MLP neurons of a small language model. Each row is named by its layer, matrix (down: output weights) and neuron, and shows model dimensions 256-319. Each number is 200 + 30 x the weight over its row's rms, rounded and kept within 0 to 999.
Before each neuron's rows, "fires before" lists the tokens most often just after its 100 highest values on Wikipedia text that the model never trained on. A number after a token or word is its count.

fires before: "ed" 16, "ing" 9, " to" 8, "s" 6, "ly" 6, "es" 6
L13.down1436,186,180,168,168,223,192,197,175,179,240,227,229,221,185,234,226,192,197,214,192,221,189,212,234,236,152,202,214,166,271,189,231,194,212,219,185,228,225,174,200,177,233,150,159,250,185,221,227,237,157,228,190,217,200,227,160,173,210,227,153,264,169,190,236

fires before: "1" 28, "0" 21, "2" 8, " " 8, "OL" 7, "3" 6
L13.down1207,192,189,225,197,181,187,193,212,184,201,216,214,201,225,214,172,174,249,201,174,183,230,201,215,197,267,224,211,156,175,153,186,257,155,140,153,214,166,183,149,161,197,213,227,198,174,206,116,192,194,216,155,158,208,177,222,151,189,186,221,187,184,259,182

fires before: " " 91
L13.down806,187,228,174,229,206,190,224,240,194,190,171,218,222,210,203,217,223,175,175,215,159,181,156,214,224,228,224,205,251,194,188,253,188,176,279,170,199,239,223,177,143,182,159,188,144,206,200,207,172,199,172,116,223,222,240,219,258,210,154,208,177,130,155,217

fires before: " |" 27, "2" 15, "1" 12, "3" 5, "7" 4
L9.down958,231,189,178,218,237,205,186,174,193,216,157,279,185,169,198,187,166,168,245,245,241,170,215,155,164,182,220,169,233,184,170,243,159,190,207,146,186,163,251,193,213,194,164,182,222,209,202,172,171,177,232,202,214,195,172,166,195,199,180,238,247,174,170,208

fires before: " to" 50, "az" 4
L13.down688,181,207,165,189,174,206,171,210,199,197,226,240,202,198,180,194,231,223,206,195,246,186,188,190,203,192,238,191,209,252,171,242,122,157,197,206,186,178,170,217,182,194,209,222,192,222,203,220,107,184,195,192,160,201,187,210,242,186,150,181,186,251,191,202

fires before: "," 37, " he" 15, " the" 4
L13.down146,118,261,206,158,179,215,217,188,159,232,186,173,174,223,217,186,181,219,179,217,210,185,173,188,198,184,203,217,232,223,214,184,168,233,225,258,200,182,168,178,198,225,163,146,192,230,133,263,226,206,157,163,188,173,192,221,220,234,170,223,179,188,185,163

fires before: ")" 41, ")\n\n" 6, ")," 5, ")\n" 5
L13.down35,171,261,185,134,214,254,162,204,222,202,216,119,192,240,198,201,246,188,215,150,189,174,163,190,165,172,184,225,233,192,231,235,232,196,264,169,177,121,257,148,172,180,161,176,213,268,181,186,213,207,175,178,208,190,170,216,238,177,175,234,177,181,225,217

fires before: "," 29, "." 13, " in" 5, " as" 4
L13.down1640,182,196,131,190,173,179,189,230,223,227,177,194,180,249,186,165,182,261,182,242,283,223,237,193,212,182,229,213,195,183,240,139,228,177,217,200,223,188,218,189,199,221,184,181,206,164,250,249,221,236,233,183,152,218,199,209,201,196,207,163,232,168,209,218

fires before: "-" 60, " " 13, "|" 6
L13.down1390,227,185,200,171,184,217,176,214,213,210,185,195,191,254,221,243,217,181,222,215,175,150,151,192,199,194,190,168,223,137,228,192,209,220,176,160,225,147,217,215,210,202,264,200,181,196,197,245,224,170,164,214,268,209,224,118,225,234,157,245,209,169,186,239

fires before: " |" 31, "." 29, " |\n" 10, ":" 9
L13.down1629,168,185,181,157,170,135,193,199,166,241,245,264,235,204,230,155,214,224,169,166,186,245,215,208,197,214,272,180,167,150,185,190,184,170,169,186,223,219,264,208,202,207,180,184,147,186,177,169,225,146,219,162,222,200,213,135,240,191,222,188,200,204,149,206

fires before: " with" 36, " to" 10, " the" 8, "ated" 4, "ing" 4
L13.down1699,218,247,200,250,238,225,148,167,218,206,164,180,207,216,263,224,219,229,171,160,222,153,158,187,189,248,206,175,200,215,143,267,190,184,281,150,204,152,191,184,224,196,206,231,219,192,192,196,230,207,286,246,210,198,235,177,140,220,212,258,181,189,236,217

fires before: " that" 54, "," 5, " of" 4, " the" 4
L13.down1481,233,205,165,228,233,198,239,208,236,250,214,174,228,190,236,214,186,191,241,198,148,174,179,209,258,266,189,148,179,227,193,239,243,182,222,144,145,209,229,204,191,157,180,218,235,229,161,177,198,245,210,220,213,200,146,171,175,216,154,216,143,205,254,203

fires before: "," 30, "." 13, ".\n\n" 6, " season" 4, " he" 4, " in" 4
L9.down1626,227,224,157,194,193,197,179,194,167,205,179,230,183,175,162,199,172,252,230,206,198,197,189,288,169,211,191,215,239,221,243,216,262,217,135,214,193,199,247,185,210,143,230,191,164,218,154,200,198,176,164,200,261,232,207,210,215,200,170,178,190,218,240,201

fires before: "," 16, "." 13, " in" 10, " and" 9, " that" 4
L9.down831,206,190,189,162,192,200,284,206,122,205,170,163,277,238,293,201,214,241,158,261,149,207,202,247,180,185,231,238,177,179,173,263,201,165,211,188,257,175,202,204,182,174,199,234,196,215,186,217,191,184,224,229,201,177,184,165,252,160,198,175,211,175,223,208

fires before: " " 52, " the" 6
L13.down959,222,176,194,140,214,226,240,172,197,194,210,168,223,228,177,196,176,150,248,240,177,190,204,218,223,192,164,202,165,221,212,282,174,158,240,188,210,219,185,179,221,188,212,190,130,183,222,162,197,215,187,195,190,221,219,196,237,186,180,185,195,213,207,220

fires before: "," 50, " and" 6
L13.down514,244,172,214,178,225,195,197,225,219,185,203,190,213,246,202,179,162,178,235,199,229,224,209,196,152,260,248,219,157,171,185,210,198,184,252,196,216,229,238,203,242,177,158,161,227,217,263,235,154,248,154,205,270,126,220,196,221,216,242,231,252,152,193,214

fires before: ")" 49, ")\n" 11, ")." 10, ")\n\n" 9
L13.down1086,182,178,213,181,186,257,130,180,177,194,207,145,204,232,183,212,224,222,234,121,138,219,283,189,177,233,191,216,165,214,233,233,134,168,192,167,234,265,215,170,144,125,176,182,210,177,203,199,207,152,238,245,197,222,179,201,203,179,255,203,203,229,146,186

fires before: " |" 64, "1" 4
L13.down1353,265,189,160,163,205,214,242,215,195,188,181,265,203,221,260,205,195,228,213,161,217,195,193,179,264,216,246,188,223,206,189,205,218,218,169,143,167,202,172,197,163,160,204,249,196,183,216,154,241,269,213,186,179,222,160,158,209,220,159,220,193,167,191,206